Weights of a small GPT-style language model, trained from scratch on English Wikipedia: width 384, untied embeddings.
MLP neurons of a small language model. Each row is named by its layer, matrix (gate and up: input weights) and neuron, and shows model dimensions 128-223. Each number is 128 + 32 x the weight over its row's rms, rounded and kept within 0 to 255. A neuron's up and down rows have the sign that makes its largest values positive.
After each neuron's rows, "fires in" lists the words (lower case) most often at its 100 highest values on Wikipedia text that the model never trained on; "fires on" lists the tokens most often at its 100 highest values on Wikipedia text that the model never trained on.

L6.gate589 [168 139 148 100 109 179 114 149 168 104 121  95  69 182 108 157 128  83  91  96  71  84  86 128 101 156  61 143 153 130 216 118 119 129 140  68 124  62 106  94 143 139 139 188 168 115  97 104 178 131 132  92  72 176 175 211 142  79 103 144 123 110  78  97 114 114 138  97 107 111  92 107 155  25 185 119  87 180 123  89 151 168 143 189  94 103 125 179  96 143 148 174  88 103 161 111]
L6.up589 [ 90  45 163 132 146 113  99 164  98 153 132 138  71 181 110 164 136 132 172 176 152 112 121  75 120 172 131 128 125 149  90 107 156 149 100 106  97 144 135 100 179 104 124 158 163 165 188 143  85 108 190 166  92 169 131 159 143 124 133 158 105 132 126 139 170 201  99 115 174 194  86 119  77 139 129 164 117 153  89 170 132 105 102 143 132 129 117 133 137 109 133 151  98 129 161  99]
fires in: "s"
fires on: "s", "orn"

L4.gate132 [131 135 148 123 121 118 150 136 111  74 138 150 167 164 119 127  92 116 161 107 141 109 117 146 165  98 104 131 134  92 179  79 113 126 108 168 134 128 170 170 182 182 139  99 140 169 127 206 181 126 158 202 157 139 160 149 149  87  94 146 147 129 111 134 146  98 143 142 151 124 117 143 137 114 141 114 152 127 132  86 121 189  92 176 106 107 105 142 112 121 149 131 149 136 161  90]
L4.up132 [103 128 126  75  62 158 100 131 156 148 160 103 160 136 134  84 117  96 136  83 166 150  57 122 107 153 165 158 126 110 127  80 102 186 163 119 100  74 159 161 154 133 107 166 122  97 198 169 152 176 118  94  87 138 141  92  68  91 124 157 109 112 189 144  97 126  80 186 139  67 131  91 160  95 114 143  50 110  98 144 128 125 133  88 190 121 113 157 128 163 103 108 123  84 146 103]
fires in: "during", "when", "between", "until", "through"
fires on: " during", " During", "hen", " between", " When", " until"

L4.gate253 [ 60 127 125  94 104 130 182 111 160  91 148 152 103 152 158 156 141  74 135 140 104  72 123 124 145 125 165 151 134 162 110 100 119 145  87  95 181  71 161 125 180 101  92 125 159 120  91 135  99  80  96 140 107  90 145 133 135 175 186 146 147 135 150 176 110 134 117 153  80 100 185 102 167 149 103 212  80  63  84 104 168 115 185  50 109 176 148 113 133 124 161 177 119  79  98 106]
L4.up253 [157  56 174 183 105 171 129 148 169 151 113 125 168  61 133  58 122 121 166 117 130 122 140 120 141 171 132 117 131 117  76 158 112 135 122 147 198 149 130 138 135 124  99 121  94  97  94  92 181 178 156 125 134 162  75 145  93 104 124  76 128 147 179  87 137  77 116 166 123 159 112 126 137 159  65  75 117 154 123 108 120 147 116 113  93 127  52 129 136 142 169  81 168 133 172 105]
fires in: "on", "from", "their", "like", "galileo"
fires on: " on", " from", "ile", "ic", "ike", "id"

L5.gate1016 [106 122 148 138 166 156 112 128 133 171 100 152 134 132 174  43 104 115 147 178 158 161 153 161  78 117 162 154 123 131 154 123 166 102 116  94 136 126 147 132 112  92 168 161 112  99 175 130 131 141 154  98  88 120 131 140 153 153 164 102 133 212 132 193  97 121 106 133 162 113 169 142 153  84 132  85 105 174 115  82 159 137 195 145 196 123 110 183 113 128 115 136 186 126 161 148]
L5.up1016 [124 101  99 152 135 112 135 149  72 172 110  42 147 191 193  99  94 130 102 125 117 120  47 149  98 169  53 119  80 164 174  66 145 167 131 118 123  86 123 158 179 119 120 133 147 104 123 157  79 117 125 146 118 126 105 137 116 180 132 195 102 154 153 139 102  90 127  97 114 107 134 150 101 119 108 135 134 133  75 112 132 217  99 121  85 103 113  79 120 107  73 146 152 150 186 156]
fires in: "released", "https", "label", "record", "industry", "recording"
fires on: " Released", " record", "el", "ps", "ent", " Album"

L6.gate863 [108 126 143 124 140  59 133 116 154 132  90 133 103 195 169 143 171 127 128 112 152  97 133 132  98 149  52 136 107 127 130 152 122  81 102 194 174 125 117 108 116 118 133  63 177 155  91 113 167 163 101 111 135 133 109 136 143 148 102 195  95  83 121 155 168  45 134 174 166 108 117 136 144 151 167 131 126 105 130 160 186  59 122 118 172 119 132 119  87 195 136 118 163 145 155 167]
L6.up863 [161 165 141  66  98  79 136 128  82 216 115 183 150 151 103 148 119  68 119  97 105 138 124  50 142 158 161 109 135 125  84 133 165  49 147 169 159  92 140 157 100 126 121 100 157 167  80  83 135 211  89 137 132 151 144 115 135 159 177 150 115  82  77 107 129  63 143 156 138 174 130 168 153 157  61 104 191 132 141  93 103  93 121 120 139  80  44 182 114 163 145 153 121 144 144 127]
fires in: "which", "that", "as", "because"
fires on: " which", " that", " as", " because"

L4.gate777 [215 122 140 116 201 164  80  92 131 138  76 116 126 109 150 108 145 172 163 104 119 136 149 133 164 116 132 126 138 102  81 129 135 153  36  92 119 138 142 195 144 119 144 122 118  73  88 114 185 175 139 137 124 146 121 101 145 129 143  69 105 123 174 110 139 151 112 150 129 152 170 116 142 148 142 142 150  98  94 132 141 106 132 134 110  95  84  78 144 138  90 165 150 127 121 161]
L4.up777 [117  95 147 108 153 185  81  87 163  98 140 158  97  93  73 126 168 110 103  80 147 111 133 144 102 217 147 170 122 177 151 150 134 149 124 133 123 117 134 115 142 102  83  78 119 115 138 118 121 180 128 106  94 149 130  97 123  79 136 146  70 154 153  80 160 106  68 195 177  90 107 111 164 172 115  80 187 145 135 102 103  82 129 137 175 109 110 184 113 164 134 118 117 130 120 127]
fires in: "from", "until", "in", "to", "across", "and"
fires on: " from", " until", " in", " to", " across", " and"

L4.gate485 [129 127 138 193 170 155 130 111 123 162 131  99 159 143 136 151 149 121 187 139 169 100 121 115 173 144 108 163 152  73 104 117  89 100  86 179  94 130 120  83  91 172 126 126 139  87 138 111 193 166 116 122 113  63 113 139 157 113  81 111 152 104  72 151 117 124 129 140 113 142 141  65 108 141 109 130 115  77 137 152 151 136 159 139 191  78 136 141 137 139 108 116 146  97 110 181]
L4.up485 [138  81 130  89  79 172 137 138 141 179 107 113  84  62  87 127  75 124 136 127 146 194 115 107 203 121 110 141  90 105 135  99 145  91 102 149  97 119 185  81 126 150 184 137 185 117  96 151 103 141  96 196 129 144 112 115 111  92 118 100 153 134 110 117 129  91 139 174 199 151 158 125 176 152  96 133 164 149 102 145 116 169 115 131 102 103 164 138 101  58 104 121 156 161 106 154]
fires in: "first", "also", "that", "then", "only"
fires on: " first", "ly", " also", " that", " then", "ially"

L4.gate625 [159 111 159  66 145 157 120 130 120 186 181 168 143 131 136 115 117  90 151 124 106  53 171  83 137 138 122 126  94 126 121  90 152  65 140 208 161  86 140 119 123 190 160 164 180 148 131 107  98 110 187 149 113 188 153 118 123 109 147 124 171 153 167 104 182 120 152 141 108 135 106  91  98 104 115  89 178 163  69 177 133 121 107 137 142  67 166 101 151 163 165  96 134 137 191 160]
L4.up625 [129 156 130  88 142 114  72 130 126  93 123 122 172 177 133 101 105 112  93 128 139  83 197 143 110  74 109 127 136  63  70  96 134 146 124 164 126 104  82 102 115 144 170 195 136 126 162 163 161 129 131 106 100 163  97 145 149 134  81 164  93 151 160  87  84 103  99 206 102 136 146 120 155 117 133 156 122  87 179 154  62  94 117 170 143 158 120 142 135 104 161 196 107  55 153 157]
fires in: "it", "s", "weiss"
fires on: " It", " it", "It", " We"

L6.gate466 [114 129  99 164  65 114 101  91  93 130 120 103 177 177 137 157 148 151 155  59 141 121 118 102 217 147  74 135 171  93 109 124 107 176 138 132 121 105 141 136 103  65  99 121 170 125 168 166 144 191 163 153 157 141  90 137 129 101 132 120 177 128 111 118 131  46 160 151 135 103 167 147 152 107 127 121  93 182 207 163 140 144  58 120 135 196 158  96 135 101 180  77 145 126 115 131]
L6.up466 [169 140 174 113 171 111 108 124 104  93 150 152 126 115 171 153 186 128 133  49 160 130  54  97 129 127  65 153 185 191 121 105 142 129 102 121 135 164 116 132  94 130 103 117 159  81 133 138  86 113 138 148 131 138  74 107  83  47 107 184 174 116 172 154 145 100  49 138 128 146 123 107  98 177 125  83 139 183 145 170 149 110 179  98 139 117 153 152 160 112 133 112  89  95 123 121]
fires in: "a", "one", "000", "and"
fires on: "0", " a", " one", " and"

L7.gate612 [159 166 124 140  75 161 155 164  96  74 121 162 116  89 113 102 140 152 151 172 141 127 111 127 117 131 182  63 115 112 137 128 127 124 116 100 145 180 157 177 130 147 144 118  98  74 137 170 124 119 122 187 104 157 157 107  95 143 156 124 129 167 144 135 106 129 172 111  99 155 145 133 112 125 109 135 101 134 143 158 106 126 127 122  88 121 144 158 102 133 121 156 112 171  64 115]
L7.up612 [110 154 162 105  90 148 172 110 176 119 150 174  43 162 102 123 168 138 148 153 163 178 149 135 155 135 233  76 138  71 135 126 170 106 137 215 107  95  84  99 126 137 169 104 106 114  92 118 141 118 128 133 112 141  87 139 151 172 159 132 110 114 111 160  99  97 103 136 104 159 173 101 125 139 114 104 162 118 148 128 130 146 151 138  99 124 161 161 138 146 135 146 160 174 140 124]
fires in: "in"
fires on: " in"

L6.gate226 [123 119 139 134 103 148 135 122 157 158 147  93 140 174 127 136 103 130 142 112 135 124  65 114 111 166 136 163 142 132 117 184 124 122 107 129  90  85 143 121 189 102 158 168 118 196 142 109 155 123 126  80 114 119 138 126 110 141 195 122  92 141 117 104  57 102 150 159 117 186 148 138 155 185 154 137 160 114 127 111  86 149 140 152  97 154 112 141 139 107 154 160 159 184 111 116]
L6.up226 [161 136 130 127  94 156 175 199 150 178 106  97 115 158 108  77  99 107 166 156 182 216  63 172 114 100 141 125 110 163 142 124 112 134  92 147  94  56 165 103 136 108 104 140 106 155 160 133 181 113 147 122 112 138 101 141 134 141 126 139 113 116 126  75 126 148 124  95 179 144 165 166 138 186 163 154 101 147 148 122 107 134 125 126  92 169 118 188 134  99 135 165 105 138 189  82]
fires in: "in", "announced", "expressed", "stated", "into"
fires on: " in", " announced", " stated", "ed", " express", " into"

L5.gate675 [ 81 147  66 142 129  92 135 102  47 120 128  84 124 113  64 125 127 109 159 102 123 129 116 129  91  98 119  82  97 124 103  91 129 151 123 134  75 126 162  98 107  92 143 123 155 109 119  91 130 146  87 135 106 118 122 115 168 173  92 183 182 134 123 169 116  92 152 106  61 150 182 156 144 131  76 211  47 159 174 189 123 144 134 142 121 114 104 153 134 136 137  85  88 115 106 130]
L5.up675 [133 116 178 154 103  85 107 134 142 136 141 113  43 159  87 113 109 158 120 101 119 124 104 151 186  74  91 106  73 151 115 109 128 123  67 111  61 128  82 162 214 123 120 152  99 147 130 153  81 140 147 167 132 162 138 152 139 151  96 107 116  82 136 170 139  88 145  99 128  12 109 171 181 157 145 177 169 183 115 103 152 148 120 170  92  88 136  65 165 142 128  74 128  91  87 154]
fires in: "to", "continued", "began", "could", "not", "cannot"
fires on: " to", " continued", " could", " began", " not", "ot"

L3.gate763 [112 171 176  90 122 165 134 124  51 114  83 154 116 128  96 203 135 130 121 147 184 135 141 182 169 152 122 149 131 124 128  78 132 121 143 128  95  97 127  90 141 156 106 117  79 173 137 128 154 103 172 161 115  98 169 124 130  88 125  78 108 160 212 162 168  93 125 126 142 160 102 117 168 138 128 124 101 155 140 165 102 120 119 123  95  85  62 171 149 126 122 131  55 156 178 116]
L3.up763 [155 102 142 116  85 156 114 111 172 159 129 143 157 115  84 115 130 156 196 141  98 120  95 137 155 145 122 165 107 145  59 106  87  99 145 164 160 116 111 115 133 105  84  91  77 141 160 111 159 130 164  64 126 184  99 119 127  46 101 123 185 132  93 102  99 108 171 147 157 123 120 125 133 156 123  85 161 109 133 103 136 135  71 169  92 140 162 135  81 140 129 169 107 171 159 127]
fires in: "however", "although", "though", "but", "while"
fires on: " However", "though", " though", " however", "f", " but"

L3.gate99 [ 92  69 101 155 147 102 138 150  82  98 138 135 208 146 147 165 126 103 129 140 156 137  94 147 152 156 109  41 167  96 134  74 121 137 117 116 118 130 148  85 188 139 177  94 189 138  86 149 100  99 103 126 149 145 167 109  95 178 177 117  85 195 139 122 158 157  65 127 116  96 111 124 179 163 129 154 156 139 174 134  86 153  60 111  76 178 172 160 123 108 122 107 108 129 180 136]
L3.up99 [129 153 133 164 106  79 135 146 147 166 106  79 134 179 129 184 134 178 141 154 152 139 183  70 165  85 140 142 158 105 148 158 116 160  79 130 155 121 134 128 124 124 133 174 107  88 133 128 122  79  69 173 100 118 166 199 164 130 129 143 100  96 108 104 151 105 152 195  94 127 162 150 125  67 117 150 134 116 184 148 150 117  97 185 153 127 101 161  56 142 125 138  68 144 192  96]
fires in: "york", "london", "birmingham", "oxford", "glasgow", "delhi"
fires on: " York", "ham", "ford", "ondon"

L5.gate351 [174 142 165 131 118 113 123 112 141 147 165 155 147  91 145 152 111 166 191 114 121 101 141 109  90  65  99  65 122 107  83 141 185  97 155 182 181 131  79 130 121 154  83  92 175 103  92 202  55 114 155 111 159 170 120 111 127 158 115 137 123  98  66 140 173  69 130 127  58 148 176 148  90 133 173 106 157 157 130 196 140 124  91 142 102 119  82 125  76 150 156 115  75  94 127  71]
L5.up351 [134 123 144 118 135  73 136 194 183 152  93 161  69 132  95 129 131 100 150  92  75 115 127 104 125 157 120  87 147 129 127 136 119 136 181 137 130 114 110 145 146  73 112  60 156 137 173 118 152 191 117 108 123 121 156 101  81  92 121 118 150  95 108  93 185 154  65 166 145 139 191  64  94 145 160 136 146 181 170 157  95 105 159 169 115 100 148 129 134 107  77 123 173 125 110 127]
fires in: "one", "trombone", "1", "a"
fires on: " one", "1", "one", " One", " a"

L4.gate22 [128 113  87  80 129 140 119 172 142  78 153  78 180 106 154  69 144 158 100  82 116  97 157 182 114 105 113 168 124 107 162 129  98 167 150 143 207 117  83 156 137 116 134  97 175 175  77 111 171 106 120 185 160 136 112 165 145 118 119  83 103 138 147 117 188 113 156  81 147 159 120 193 142 111 108 131 146  94 143 151 161 128 127 197 150  86 123 139  96 164 180 179 133 120 112 166]
L4.up22 [141 114 146 172 128 163 136  96  84 127 142 173  84  81 137 139 159 173 200  79 185 118 134 115 140 192  73 151 155 137 182 139 218 157 140 124 150  62 132 148 175  88 126 141 179 146 107 105 142  88 124 139 179 116 169 143 160 186  90 143 161 125 145 112 129 131 153 149 165 114 111 164 116 124 130 135 194 135 174 153 129 137 113 174 124 105 107  55 136 126 139  61 173 159 124 148]
fires in: "he"
fires on: " He", " he"

L3.gate273 [183 142 142 126 107 177 206 152 134 137 135 139 121  98 144 122 113 120 127 130 117 118  75 141 147  74 133 146 132 130  81 111 114 107 156 103 120 125 102 177 133 135 117 101 149 117 100 126 159  72 102 150  78  95 102  94 179 164  40 127 135 142 162 113 134 150 128  63 130  66  57 176 132 119  81 157 174  82 106 121 146 170 179  57 168 174 153 100 179 102  83 126 152  83  52  91]
L3.up273 [ 99 153 169 107 133  98 115 105  72 164 169 113 178 125 166  95  67 159  75  82 136 119  48 138 135 124 146 112 166 166  98 138 150  79  92 125 114 127 141 115 136 108  92 102 165 101 115 131 168 136 170  98 186 125 103 139 169  91 108 170 140 115 161 161  71 108  53 114 149 100 108 133 118  79  87 132 187  91 164  85 159 100 110 137  79 161  91 147 152 169  88 207 148 108 172  96]
fires in: "his", "american", "hispanic", "wounded", "black"
fires on: " His", " his", " Black", "om", " American", "ed"

L4.gate688 [145 101 115 160 146 138 162 140 126 174 149  97 210 105 133 126 131 114 128 176 122 153 118 108 155 161 131 147 142 191 175 110 216 108 123 188 106 188 118 115  76 166 180 132 177 152 171 121 169 125 132 105 110 151 185 124 137 132 165  82 138 135 115 100  71 119 156 128 177 130 168 187 124 136 109  85 126 180  80 145 189 131 156  71 101 139 146 146 114 126 147 123 121 178 117 126]
L4.up688 [137 123 158 132 130 150 150 145  97 116 125 105 158 137 147 113 165 119  97 169 106  85 153 111 145 183 145 166 143 139 155 113 171 101 119 143 119 153 166  81 161  64 128 138 141 142 148 137 114 144  90 149 205 138 100 159 113 111  98  75  89 151 108 105 111 132 180 113  88 179 146 115 103  61 144  59 155 108 109 160 147 125 179  96  63  90 156 113  74 139 107 148 155 124 155 163]
fires in: "no", "way", "density", "time", "osm"
fires on: " No", " way", "ity", "S"